python train.py --n_layer=12 --d_model=512 --n_head=8 --n_kv_head=1 --head_dim=64 --d_mlp=2048 --vocab_size=31995 --activation="gelu" --norm="rmsnorm" --norm_place="pre" --norm_eps=1e-06 --positions="rope" --rope_base=10000.0 --rope_fraction=1.0 --qk_norm=false --attn_scale=0.125 --bias="qkv" --tie_embeddings=true --parallel_block=false --init="normal" --init_std_qkv=0.0188 --init_std_o=0.0188 --init_std_up=0.0188 --init_std_down=0.00938 --optimizer="adam_variant" --lr=0.000672 --beta1=0.9 --beta2=0.95 --weight_decay=0.081 --lr_head=0.00885 --grad_clip=2.0 --warmup_steps=522 --schedule="wsd" --decay_fraction=0.755 --decay_shape="linear" --final_lr_fraction=0.1 --batch_tokens=131072 --seq_len=1024 --doc_mask=true --train_tokens=1673000000 --steps=12764 --dataset="wikipedia_en"
MLP neurons of a small language model. Each row is named by its layer, matrix (up: input weights) and neuron, and shows model dimensions 0-191. Each number is 500 + 40 x the weight over its row's rms, rounded and kept within 0 to 999. Numbers have three digits each.
After each neuron's rows, "fires after" lists the tokens most often just before its 100 highest values on Wikipedia text that the model never trained on.

L7.up843:444442536509523537496542551480514488506503550543548452483525405552510450531539499517518484507439491527508554552518521493494522509529521499444488448479431459504521527531499497474480513536481480587592532517518479450531562429484516539511458594509536456516477439519501491510578529487446548462499449491516487495490465470579528509474465507531557566490501489496436568509487515526549542438513520597500507465398542443479503477463496527488569525530507563507542478475511486480441478519428542496483484457429516439489498459474472490526469560523477450441537513467426485458494481481518617570
fires after: " ", " ("

L7.up298:565481539465453475541498496538493495452462508454412479614597542530433539511403570413476476483534525468517512396483457545461523481454530408532472531498433470498497477476493527455469476498453429510506509515518452461538472450586489457450540503494491461454456553472522462507535437546499477494461517517459493584480541459472497518504552486489559487497495467478512521436442533511535510517558489437431468548464465512506513494428489389475526482502515508553435453468544491478502559517424515509488495496444549457503464478476540378545516446501479485534508518524494495508516501520449451530
fires after: "2"

L7.up1082:527504529534470523501503491541566483512487506402465520492505506515478480395524517470543504511447467500556519533437502475437445467463563524539521509474500428540475484567521505535482547490480470528568570473458570476457541497479502496546507473455516505454432478503559494505500533509453535465455495532529516514479562518562482489508505488509461447478506485469429562447483514462479406478517524545501516496556501511426400494463412486510582467495478470491451489489533527505538506459531515471548533516502568438501541480508473525472428486530536491486566470491505494464565529476516470527
fires after: "9", "0", " ", ":", "1", "2"

L8.up1635:476477493440483486491502514474428436507578540539502451550534494532452602477521469413473518527457512517479496510516525535438488533537446492420504482483539495521448516544494546451538531467495456524447518433500540458492563575492497520544531505530445483495514468478506492511527543535461505536460498538501497526648516450503517492535576497468462491490506560514504510503510515463471503481508488497494512544501485522513511486462491498506533452508439454471490433508510483543487506601483492508444481463497549535525571512462517494539569546491480523508465490542510499460542463507555558479
fires after: " ", "|", "0", "1", " |", "9"

L7.up1363:505534458569585457450570494525545553468506540563440523501523456517498503476519506497501496546426505470547438495460467461490496549449520490588556482501455463535516528473432514503444551492390448519522502492499586538439530444595484493530505397463516508548566530478469519469461440585552427479528464460488428484466519478447453521535487483518531462500527498549498579432472638462454464524498510425496483547456460564511508533504498495523513472530533469462503481514492489460463499464472491416484446527527552453475496455484449468472505414481449450511498532492514435497491502544449444480
fires after: "\n", " |\n", "|", ".\n", "-", ")\n"

L8.up1162:546507467508539536452440586532473508503489515508488501462522429478517488479485594499497516452449459540519446549490610499569460456545500480530530495431533461524499500545483537483420536452491561483454441491539551525587511544565509514531435494496483539501413505532479517492482539481512488542485546507424481464463510546511495553455441444551505484490422532479546518581457579516476520450420533544527551444470464508471459517485452434563440487584473573420445498568507505489531447436460565501423454480526527472526532468465490502538436517547529492495441440434513426486538485510482591524
fires after: "1", " ", " (", "0", "9"

L8.up335:492460503498553482427480495460529510532558507461494509561496529536513561516524431526448507539501488523519487514495445531469513516381518540494499555385446474489450466527500489511474501508509428450573464488534488565443562526457547536531535489396558526522483501527498471519572465567427457493509492550504417471481502465434457460483535533516479475494514474579454532469393512508445490491431526530416491476523491531557494505469529419505466438493481453454425479459514523495502516480466534415473529486481496520441536520475506482461502541559391497426514479440533459513538525496536530523
fires after: " |", " ", "|", "\n", "'\n"

L7.up1860:542411493495549494544472470467466489498520477413531486544507473489483522499551507473452506562469488485460464495499459565498435523537504514381538488456479490478517497533517495469485475509483410512426420541555455518495514570479575543471509387531438517575497521494570514417485524508452438488522461637473541510538506595486525468501501575501487424529416524488505563432541499472524439537529503463515498500500488531523482497485407484547505504500453521467443556498451564546542516501572487539492555465471468515473475485473520480508547510491478532494515491508595486528536494513514498470
fires after: "1", " |", " "

L8.up592:580452490413495564464552508423510499535463577526529563452492543501468597529411422506475484533458500540529430459524551433522435474489503523540514499436520535399523405544527523421499504491483532439491534447425541488496451540444509454585563526483447457549422439487491467462532527498462404497486454503447463405497551547532486512550475502465520425467518543490543533528495495572520471497458532563446501462448518542529492474501463489529467423571524530427404545572554505507486529460516491519488492462555519434464498454473584523465527517508493444481553438484504423472486463524488489494
fires after: " |", "|"

L8.up569:537550442463557561538585537564511498611452462402462498518535535501548519454496442502500499530523546527492552494501488489542570474453555446528485570393503502474547472491407429521496472475469474549512508543495480486392537507490445529450508481458549562516427518524435470493448438448565497513453403487471448421477489465449484483497490493546505546508483475536500492510492535525516514488455543542513468501480536562512475564539470460584545548493515546479452489424516465491475426438383539538543489531518490571472516502495518518491492477569456513569535565485541478466500504523486470516
fires after: " ", "1", " |", "|"

L7.up471:458528521465582482467434486493521461443546533514496524484479458492451500548492554540496531518486535581541437601542468552470578463452527569498543542460487517547526542531469557501477592511477432484494532445491506462522545554579482527516525546583574459569511544473446545497552498524495538490495489447463487461475475421532489524507508499462501427493546547481529546537504546503451420480564472508532513546443496542464455420525506493463484544528504491561520472545566564503454541548508549500473500514514505532458550486505566575513474505540488482505452511502525476485422482407457483505
fires after: " ", " |\n", "\n", "3", "2"

L7.up477:575490517438479509392520518568494492445527491525494545487435494581514502558566489485519502498495516526479443490487534506510528525449511492545500519510497414543440487521459503488420503483485488580477478523487537461454549424555487466534544523505474489499477574442481538455499501455458514497519486484480426484535536532497451523588526460481523473524513524507599479512429530469499445490504433484523520499390596478553479514511544449501480457514430607517420438507510535434478509487509551480510453488455374532532554476574448497516509541510509425527573576501569492497539515473496476584
fires after: " |", ";", " |\n"

L8.up672:572509386490545460522517492516547566456508444526480499459516467528508507491513436503470530487464552556519495566513515406460503496490489406559497539414539496501500519568455510494472549533424443544487493450499513484472521495540513499485430544492530505545397433523562449429521442538510545539504493527508454533430516447516494520580535483468530433475538505504451456508457575529525435527429497463526445534502499481468453451471520483515504533523482455426500516529515484493513496542448526442506554535496533498470478508529425540467513474483522420510443457557503486449481520493523505491
fires after: " ", "1", "–", "0", " first", "2"

L7.up225:525479470381574444525514493546526465555421572512575509469467502496497532470525432463449506505446505473480517533499492533596466537444576543380433573491576494469439484556530511483494547528483487502509503473519505476481505505507456495484475512479510430503517498469504462462470499454459564542525521469447509506459521540515547493535503449473421433496535485491531484513454482532517539477473454474466476517468455508431491540537492405577469465457470440502455493512521404420508535473519488503547514522444505429472528452567451466517507534518469472481592572512524449526523511540487520488
fires after: "0", "|", "9", " ", ")\n", "1"

L8.up1145:508465533383513603486507485496509571507462586506510507467534537458477491492464435501474535470386434480488507520503500447550562452525502553499475487453524476472419477413534491545513501416540492481562482506557501490461584515476499522593485544486488494516481466482489456625529495469429482524442495517509488565559503454534498485477400466497425486494442468452437490505496529474476528508477578484541545508426510532391491473553427461529476481537502515506472499439553478500528500522452503452512469509493519467440522500555525485455451451515519508482533516472534492472457481483522446470
fires after: "1", "2", "|", " on"

L7.up1277:526443516423518564381566499427576449499539543452470469465549472490402562436493478495528414463475493502533464427454577434477507497479520508445441523423547484464501502499505481482444500509456517441450521506539473469485593543477509544443567498490504503487556529554460527513518467534482510491494487502479535432474524469539501536478501511460468441391526564437524483536446571528495479486422474502451479541493460495496544462514519482457454445566505525455443511443515461448484422500448533559518527531521526452470506507490471552503526566499485473484521513496491507454493444442480519480
fires after: "|", " |", "0", " ", "9"

L7.up244:557489518424525555461465514421502450559514496555526480584566548508417439472480466492481458528526533550542498540435574452500464433460591487513524557478480463445408499522443478516464536477467416499458509530421536505546516540492489461559527491529469468564542503553476467442520435426506505547537419481462515426539486457452495569544476566456492387529492504475528458494481459579528466520488514444572495397488472580534508511578533469546514525434497551503446495484463532468565470508513490518485537556466513445463495473532450475507560508467471513496489543594525502475532547480516508554
fires after: "|", "1", "0", " |", "–", "9"

L7.up1764:545523547454464487532502481469532468499467513565512443547519477487532466492494473499517479497451570498505475518469473534473453521528534490489551391510496492489477549456522513579476538504495544481501513446483486483493526476560516498449584484477529538475475551497495496551528530554503504421465482485570474534569570521460454571504436510537416506494481440512487505534420530558465513512427491492482536490462438491505460472526477480462518502515376503519543493454538502412481468562475497477480463479466512479487498462503487443525483505455524485503479526529528469485464533525494533468
fires after: " ", " |", " −"

L7.up889:484442513470584504440576506553556527495489535535503523524482534448472476525507477477513555545468488506523495537504495525558489521437482472523516537538482532547534453568411496442545569504450498482537442513525506541549463466570586500457542513495490506507588569485538522417508531509478525573446518488503448538513436458466532557504461501508522474519525440579530512413504468455501517496503577465533533498435456502454450454560476493480547543497571557509466448527515508428450513489541526508508499531470520510493534447498525490526509542529537544539552535501555452517546507513544477483
fires after: " ", "9", "2"

L8.up1289:561509498517428453441566461604463456561476441517423500506470509497503442467520434480531501486450531507456471572497544520557447492484569425514540481430494467422498572486504489507532499578502558500537539529522549535427507482559522537474484487505496414531483569454517493534516410508516492516470449446539480369440487510517545505513610460524517533543506493489511488480469473511506475503520551487538453430470532524487474542487537465457513495522483507460513566448549518441528466469453442441487568492529489460485498517541526481511499514534432453548481549475502477541504499566500416508
fires after: " ", "1", ":", "\n"

L8.up1239:454495501470522504505487506563450446521560468591512427539540494543490445538538494499495515595467556594499441500485499484431511424560517471517541490477505543565527408485506487452480541501497449487499526518475567498501485467537510465508491542515478479535464478517514520461486573515511536433457445491506492571469444507532403504590512507519525429523491542503567554520530568393461455501506452494461626476501481494471467476522539547514502529462503543461420478466597505445458476482478569531480513502482489558514476464534512496450592580544470546468501546536483472479524521464571497622
fires after: " ", "-", ")\n", " (", "1"

L7.up1846:520455562536546510538508447489552495586518530584593501483509518473529500517430474588462547517501506479517517605503454477499568516493471444518532565519439439544465468471466523518493452457520539584576442490502505509581551500545512473479490469531486508464527373405502523540501508492610500486505444492547520420446537479476467500501474573493544486534474587553534500546538530485538447435533524501509495597459486501451468484552577501425464565491461505466533462498519509452515413460501544474572536575479516482508475462580508543497529515489579470524439516518527453396534504468461620516
fires after: "\n", " |\n", " School", " a", "'s", " degree"

L8.up1624:462451482510524460535499512539495458512504453582589506556531496533471585525459540438499492463500542497478464450483551441507518470430477499490493547487483484490529479438471514496456604485490475548465481533538527494461538547447468521431508518525516563547542510446451490491519515514525528505554463478469504459455468465526575552573493518501454467435523495485501501548527558515427461570580436448512473424524479532492480489513486472423552467396491561477518503443583540479494493551481486468524461548515494521578506515575528506475569540490544528480545533533490530483578523476554523569
fires after: " |", " ", "1", "6"

L8.up898:533517540442548516498552540504495503496481448517503558539514471472471520512560522482522495509532500463574448503485548557530511488513507530503543557463535471495504442488423540484492522500554489470413372480479531529554500511401410501532449507537510573507504542462511480522491504482482545491508457532535455499468498502495491589514503435581514530479477630558540565433495578551514473535453517489517476481426481509445445429373477487532524527465513487503432505502551521482475454466467491483458467505543544467464524444521427487487456475554504483541480488491529488448549468528465490459
fires after: " ", "9", "1", "8"

L8.up1309:620516479511532502465472512486552450467552567502473471462498525511404545555493483520450458481533512570428488517519523458521513418479517543540490452456517486444445624460461535440422552469432478558520414460423495490412501471497558477472570503529424393557470443509480515568518478495445511467523510429461548559535522470531489551489529451421473443472560522449532527568514547483450445508431509490455466460480539557514480563523564490519531490459502534471531544443554536495432461476447495553502501505540507454443526539529465571580466516481522448501504517517576415507501448506522454476
fires after: "|", "1", " ", "0", "9", " |"

L8.up768:509472514568503525512488473506467463495481454479533474518530532502481480525561507491449566489445516521506471547458513486525559465503505432480426505463431494491520506515514525444485533484417558530500504567437481528478469477515474520493596547506478533441483519486477418465514488518563577512519413498545481585461497518441491483530473540555513417498508545485530473562411485433492483517501519420464522483502433533488520457452465511516553421455509480432523564559554544464478545470490487509522498531487577506460445499500571472477500409532548438482497464494497480516593539509511553600
fires after: "1", " |", " (", " Al"

L7.up805:548531426445524429500537578577545515494396514553470518506450479464496519595544513486511487476496505537607490493490520477534574479502551500552500497491536477544442480551534494416499491487461477515543490525492494479552568514469513531470479460482499482483447590448481500525533471581466470420464529532495570483556494477466493498601453475584485467522505544453488454427461517486462497499552502508513520472517525465477513483489539510461469489477468479528487444520539493460462500470468574442439471490520513473489517476503491522523555544526493525530529565502486446485551548499506523532
fires after: "0", "3", "2", "4"

L8.up631:399409437510538545432522475526500460567584530572542479482492471489509522411586486484505474441486560527521469504466477460575517516509584509475508528514471508537509580527474525478478485502511447530538435514448585507545530540579491542537558478480468492513524521519483488468448435503468529468476476517522480544441543553558552512480502513535525441500494562450523560524469532504481475479535408537497523545502501487410479440454491508503474513408499538559461601528492553513511464496455488501517552503521532491542502499520552495469513519485430450554521487523556503504597496516476486525
fires after: "0", "9", " a", "8", " |"

L8.up117:625483489417533508539501520512551535519560518485473506502546492538414538533423475501510515486424540504497489496527573495466525463498589528502448519452506496487495508488519501499465515485502483471478556470508467536445514465447515529498477533438479523594512437576530527401482494488539497493403417488521507566543503425504478533457547433450466498496491543423464556466455497472459504471460536489552487515440536535486477537486523488561510448476525523419489452481520488524468504463509465528466491523548506497494572513485530495584552446464516510427543581525530484431517485432526488496
fires after: "|", "9", "0", "1", " ", "–"

L8.up1736:593553500484505504504566477518486536502514612554497507524537514434517477528501530493495528562530508463551519541478470433501461480479502508505554486473486486531547551494474456493567481447398505443528431532458499571516525453516463502471570458517428501512495484457525511550506472579541541528452469570431498540523507484518506546455536484513484516504521516521513426565509520539491518558553502524516607492457517542456443523414465475468600457449537461566487471452503507520447513533430491454496499516441506447451511485539580530526485480447463442489456528531442505487541430553447521507
fires after: "2", "7", "8", "9", " is", "5"

L7.up1502:545480482452521538438540539550514508491479542519453518501500533511461479542553481535409460474478570587602432512480556491468443518494587523549515532487524453522524491625542456475475579488471488488496528558468475474605502526555541528521487514549461494508488517555576492510488436461520533529497488517459536549522532526506536534499456492456444521455525501497477445444439514454538463461499550476464460413508470486525508577529507484492568475514461459483434534557494516466520495461497532491408476546549506532519538465422518510541554521532455443494478519564516477438537441532525423465
fires after: "9", "0", "2", "1"

L8.up434:583480458496518519499526495524545483510494568454484499545480477480491515568492521537522430443454498530553500501469456446485525515539502549590480537478566544489484520480496495499533478514524513486554430484502499500503466623613504533520506514533509518524516454545529505528470428493494525431527436507431556574562504479493452554475437499473445520475519589500497443605486491516491488542520521433535490510487499520499506458475478502460499523498487553508510480479614519457538503542512516515468514488487573409442556452460592476469442473520468486488468570489443444543479445505494507513
fires after: "1", ",", "2", " March", " February", "0"

L7.up266:589433530463428529457543568459508407498527536504542455527490520478497564460474462502476493517502504544504465523498542397465442526538559505502503517464486513487524537508476569489539534481499441467426445506477497497540439465544468436513571463461466486460482480535607509482509445435505467480424507493462540482525549498511572599502511492532407462523551509508602464529495544523495438495497521469446578546476512482448457445491457496502530451476463492455532484513477486494476463515467475475484482441480495486477555487550498463424528531465389518478429425542597494507553398547524591523
fires after: "|", "0", "9", " ", " |", "1"

L8.up220:530522543562527531521466518587551457533537513480519518595532484501442583485429511502504561524527500478461418493509513505454457523536560514492544410447573456517496498421529534472494525574499456459480554498442527484477538477553430500461547514341563510505469533476458490471536496527486517480428524439484431505527576529489618595516541482476434449473455505549541482494528430461456436495516514423527513534475519466477474445440530517525503473456484527458465530521511537495526448513492500496468479515545568538484472494458487475482551542457455531526486514500470475444591441574552511512
fires after: " |", "|", "0", "9", " ", "–"

L7.up1974:537433519439496520404534487463513436517480594528553543487478549432450505515482510492483508470426479506514524533456514455486585509484576520545521549491527507427492484531481557519472497466546507471440447503501491558471538504528499521567509489525426523488506507562487507561508478590476566536518491463422586536555472527484473572521460502502500421488551574504457460483506557510482496469436483466518548472417480496527461523505504526477518546518477470482470461532539525448453479500456504543414439474515523462508514498486541455490441457450481448438538518541606426473504515461489484536
fires after: "2", "1", " ", "0", "–"

L8.up416:530492513502538490562570552511467447555516506469511512507531484484536456541507504405520513519479494504493552533483495454521480454445478501539419506420462541483501536456500525522462466531501465450501519459493496508487446515507460582583505572490570496501466562540549574509445441512456514487551422516472443468508518508531575514517539480473504581535496498455492505508498522547520539474551440474458442427519492522483521551434478416648577506580521566549513545434570548453515530544542453565482516483510519525552503503443518478507404481491498475506493432511610429460451475519472541528
fires after: "1", "–", " ", " ("

L7.up1928:549459460502458463491543480517575502541516567457570526529470479481464529580479516502496530531494538475486485573507499489483533569500487460510419499496558455483484544545476471507489539455487467466501552567422540535515503463510479532518536446444531529530444464586589477527539489516489472520550434531530539467519538534505540458530515485490395408405546542459543505524496472520555514493576459504525450509436525545496491430443420471508494390490414457451457463502493459522534485531473462443496505584522533402469495487555452520445488500515542436484504494591499470423475500524459546503
fires after: "0", "|", "1", " ", "9", "–"

L7.up1584:550550475490523410533545454477577471517443514522495434543437447512543516533579478457493488499485542519472512481509539474416452427454495488499516474458503450538539513516457492514432447460505468528530502602562511481514525530515542532420548508411487552437539438494528494527536464459510403437470407495529515574548397494505505488466449450528534535483530596438501503458474488420476512537562510496534514521463495516436435519445482453430519496504510503469547519427627516472514577514492568452452500526482528494443455550499548470496496424472530516484523546486420500484492489484456560466
fires after: " ", ".", " (", " was"

L8.up1783:562484483545489425522509525461531457434525509442463492486517447490555501525500491505523565521493491519560497518471490512448556521435563458520513485467504492487520495526498501417493467542515487455525496438485485560526563507508448519483512465421510439478410506482436470532535486530517539556443475531543507482460518461574509530522521448591447437491475473515472551495559496538503404507515539494451543510440505425435482598510466452460504457480554387523404495518523500483473485582434532432507522492556558510450521461562506440520479519515536453497478532519470476520582477504514509520
fires after: " ", " |", "3", "2", "1", "0"

L7.up774:506490479494528491448524557480485441470501517468528546523431509448520540554467469466491475540547592502539565509492555529473470526457560469423490586464509469525522501503439477495503510507487456512574475466434506498483521494462464495538544493546491525532540547559532458522395515520510518472522461474486432472463488479536485472463467480460460519488517471501479561458506563509560468506438510500459495521567467481445478475495539455454519542503498544495404499534529498476522518505515485495568496529509521510528490471477537412462539499524557566529480474505613496542584450582435497591
fires after: "0", "9", " ", "–"

L8.up1905:480505513547517598452472459544492532578450514504499502503467523611414525566521512469519521479485552486458520505517483516521482513497522407505552466486477489537469501482443542559540542515486488554527447471444538535473495456483420580565501521449489513495489473446499495483452511510454491431505434517571465450483505537502531491499502439517479417461466493576544464475514490534453575557496522527555507467503447478474528528443526537452502560475478577501424495510569491457509541512518525494501469527506521533526471527559489541517470529540491542506471550492541441494449441564500439562
fires after: " ", "|", "2", " |", "1"

L7.up219:529476479468506503506485500485467483481459513543425502546468449470503477482466482544515487442570494472489489542466546514515527537452512464521524484468537473460490580479494465546511487574427430510484442464541477494469512559514515519562493477539451592540456464488507481429562541524525462504506499515460550525507570491543524588515460515527493492529537497540491595510484575500529437507484486551512539509409539451479461488502532504538554488514510480516405506486535493489496490493523562479495486504485514505476503537506526532492494525473449482541477451479540462477505553498486493591
fires after: " ", "-", "2", " J"

L8.up2024:474488496408472516451542542581556466543488527585480494532431529505451499445520492442547462410449488522516456527432474457483490559494554493450492373467416398520485546517466529448519518460478464521513506496468506497548524512535623472510520580485499523533479493462523535532549521539509496537458481472472555524527504574455510478465430540503507540486502485496466411477526474503470494537530505495459498545511538515485471420527540457475541472474535439422437511491460507475410510496442553450463476474484518466535537479479460512491471471519473539513569533503384495481503480550521505571
fires after: " ", "–"

L7.up96:597470470457447538406503539491508407499581482489505446519493473443476521490485501433426507498462519534440482524486466461471462529572552536517474532499542510486473497528454543431510534518522471417456456458489577533519505455511490434482538429541476463501495493456553515490538477463476551534487469572449531475472559537489535527479538526574459428449613513478481459535488596388472494482507459419522532486476526523456454514477488508470519545540513532447480544539472492532505499538437511491536483511487520535534647397523490519539488528447491521444483475497611457478495470510500556531
fires after: "|", " |", " ", "1", "9", "0"

L7.up147:451470440538510521526513513454534470475530496487587514513501534481472536526522511447495479470550551517499454484434593512493527575489537450474537493483462458614423478512498529504459453546447456474478532539460570524552549556522446501469513504477493485625475499521500463437516514514529470548560530495507508485447541486550566537521522494512418409469542509439594471512453523493510558501455477478409513523494498459484466451554465430450534495454435408501489510524507559536525458533450527520555506546523527469577506483522451450487573446495531488560505513502600510528482470546486447585
fires after: "9", "0", " ", "7", "8", "–"

L7.up224:491461537480488523434527535589491463546547490354473509444516509465490561451387480449488523452457527463518477525473514486479464534526539518577569439455484436520464577531468485464489536499544477488607531458515445423544546506482486492510447479449534504476503477518516487499506578543447547507480476541517609478559504499431526544591456427521509501505463470451512478462451452494536468530462488429520524472480545461437434415532530430521482389487593504420503521519482541408527454478486500468555480506495504440576532462537522468479542468477574537517484511525493556486574463474477522467
fires after: " ", "0", ",", " medal", "–"

L7.up1515:551457510455510609491437540462537522533468523478447529579547515531470482570422469493493455588468504484505501464462424515582527532485456539599543572552431512524504526474486490579484461465499552431486453512570531433510523597499530441466497525459459530520468536436508516545511412511508544455516492476470459430556574489487437498521518515471458510537507565517463476500462505537491462564489441519529561474404520574512496529536518544518538527538472552491479513491561486415444455471472477559500456453488488450457534420453487576485520562500560495519539549507541509441531432504516458476
fires after: " |", ";"

L8.up157:495464442560590478489569537506493476517447526466470568509563518495523484501510500538504474553536497497504471532498526388523514508488479525422497529431446438399444548430543478538494525504480516444526534429515542488445493474467497499507440490472570442474501464510510505479498499511508495551508478443473399424447498406530525520491494506467494570490480478419528455466489531535510503510544509516448401549447460455506451502471504496514539494492466428522479511541495493486510466508471531512493511478554567493496545506453617530450492478450577492505520468517494504495483488586493484441
fires after: " ", " (", "3", "1"

L8.up358:509484536444492459546565505497468511488550483465458431490534452493474506526466492475546505528484546463451458571479507486475495510469558478527519480530539463537522450526519519448511518457516486470545464536427534560504514494450519399514499497442523508488510492505482470547469436580454525531442492549534529495504486478538526577553501429484489424457494509472629504555542433522545477541574553437498521488539545459507497473432501432413525474438500538494521478547505491504410516434495564439496470480412529556474507412488425594442532488461444434454512492517502446511506554514512521548
fires after: " |", "2", "3", " /", "1", "4"

L7.up1937:530464535534497562476536507603548488503434466528412450519527487506466506474448464531502500578463474496531498521488520529497508477465511512437563535459463472532508463520519448526478537515491534513525549509535499515510533557513547506479592548546429473522470543478482506505548492488379542504468452466511549526557428533555479489451426443599506493449479500537428504457562488439479478453500544497493455481501515512494517465481537441500548539553508540466523495518485472436511472548445494460447539461481517582481491429480514507597481482458518533517558528498441476510518468454528513509
fires after: " ", "–", " ("

L7.up613:486540584460464530508537490481539446510539526487529444503526526462503465470511454506476472526457505513559498538512518455429506505504544508562484457530481469506482543511471448523440467507476512556473438579496575492554460535517514643494585478516545567464509545483510519505518495546465480511532479446557452524583526446499495559538418491529493523492508511464550529462464516483504502555536445499543494493490480482476425482506514407446539510483458446425436455461517488460489480485442547516566479488492529480468542482521557430441459450529537433420544547537499523488535439543508447502
fires after: " ", "–", " ("

L7.up1422:515498509522572514472502476480532492469521559546503474512541574476487547531480515467462515532475489588534496492483551452584497467397455506560535449503492419461476557501470499476491485469550558507423446564471494596548478491504434547561558469510457529511504556481574500411524536564473522442485496487507514567539436498495492587507454533534455534523456500530518489495468545490459583577487497510484475507512481507468502524477469436499539494494487515590545463473527455469511533502500471459543482486421532550543522550554461461458488490475474502509492546438559442485476506529513521508
fires after: " |\n", "-", " |", " In", " ", "1"

L7.up381:489487492484555524545463509567552456500556539526477431524501517526450467489502490513462495487453555504524436465500436500475480516521525567507447545450503534503429447459467554498472558528489547474560475484434486494543408549406488470496513532536549566490459461542483503484497503532525528530480485508454558499486476543470518571463508487517405434495554506495506514471467558502451452561427484550409554491462445533490476566520491491544525549475517470461460568443512478470551452498450511491485556494496560544454530510509467454586516557491543522414494444514568503484509484492511586468
fires after: "|", "0", "1", " ", " |", "9"

L7.up1285:508470519423464486484498544577584456516442519523551496474496496555443423484524536453536508545446446518511513561470433468461436441557485466487495503450478533504489482532483472470436502446515545429522486516521496483563491407438556508586478528516484479508472522476493479513545635504443453488435487524478535515552402491535462531508492467519550454526528470538536457467457486398433512466517509559493484444473487563432490530541498463485488438512503531499453561534501489458521519427477495479481472504488520506466537448470489502464461458548473589500532487487453452539461461469486512524
fires after: "1", " ", "–", "0", "2"

L8.up1556:534537508494512475503463484572502498523566534456499491547486489499535483538508499514494580513490505567538522494490530462539574535506541487373546459451588495464473462514483483455441515508515478525567493487435511583528476447524569438460473444514475427419550531560471469510557527568465544436480448480508474509526525460556467462522513470515566453486535547494570572409448519428451493487443541517506556467507512578529465480538525524518508591538481536491450512525509492436468514485502449545507512543520553513560443543488468454504509425438465482489545462528473386503532484488527523555
fires after: " ", "1"

L8.up1074:495504586521449574550492498492540409560531546485556467481430460458467505507399526482535556427492438493458461478498586493408505444466530458506487499458432463515479513491455528414484483481475443462510429494526534468503547482441440491503491482453474493537494550446487458509492496516476511480466522544518566528495471488494497586512609447450434486463495513461539488564518512447488463453523404486533490476454600487417510434524463481551447567460553495488559475432493457503497465473503497485508470515559521470546579475470501506550520531483483539515534466555543512456492410503480487516
fires after: " ", "1", "0", "3"

L7.up692:497500491509560479461508529508545528476508438455564529516512464558563585477468500473469396477528508500550525475549497541554469576483511554538524550513470509478529515529434424465521539471444513531554494595516567362455392523463394487493512526524548430526474515432445516501447490502476481437552474448500473486484537513481472523498534474525472477467450582524551412520484477470443396553505396407515413513494486503512467561571559478533529488473481551462534392464546501458494438499438500515478542541458519481567480480599514475561482527466572519527516445556461441515529468432491467496
fires after: " |", "0"

L8.up1061:543531557453506509430518462514507430515480575493521517522496559571551525522493489454584453512489432423451426488473544401496528514488562549558425476520498469468489504484458541448515539473514441541543469493456495561504495470471446480524490560436517392541535492476511500507487470493488508475407484461486533483470523457505477543587513474511489512507516477497502532424532506443496523565537555444491508470500508519465560526537495450492561491500467491475478500534599480479528467424494495495500492470409524409527458493484474454394498437479451488549497542589516470472479466533489497512
fires after: "2", "0", "9", "8"

L8.up380:574492483395459562457461486512594474549529526563468546457505436493468631499474461450445519472473524525481485471517582486474479393511501484592469506523491526496518500518454547569474511468503497511475480435456462518467458487456436464526529526513439448518527473519561499436512461460509492458447430481477540508519551401452510585469491475556440510511459501457540528532440517502436454490436468540505501462505534506486526567532449470519521508538490511382417453512515511426518466509499540553500447515583525460544518483473534502537499505476462510468486432510526469518510466461500522508
fires after: "|", "0", " ", "1", "9", " |"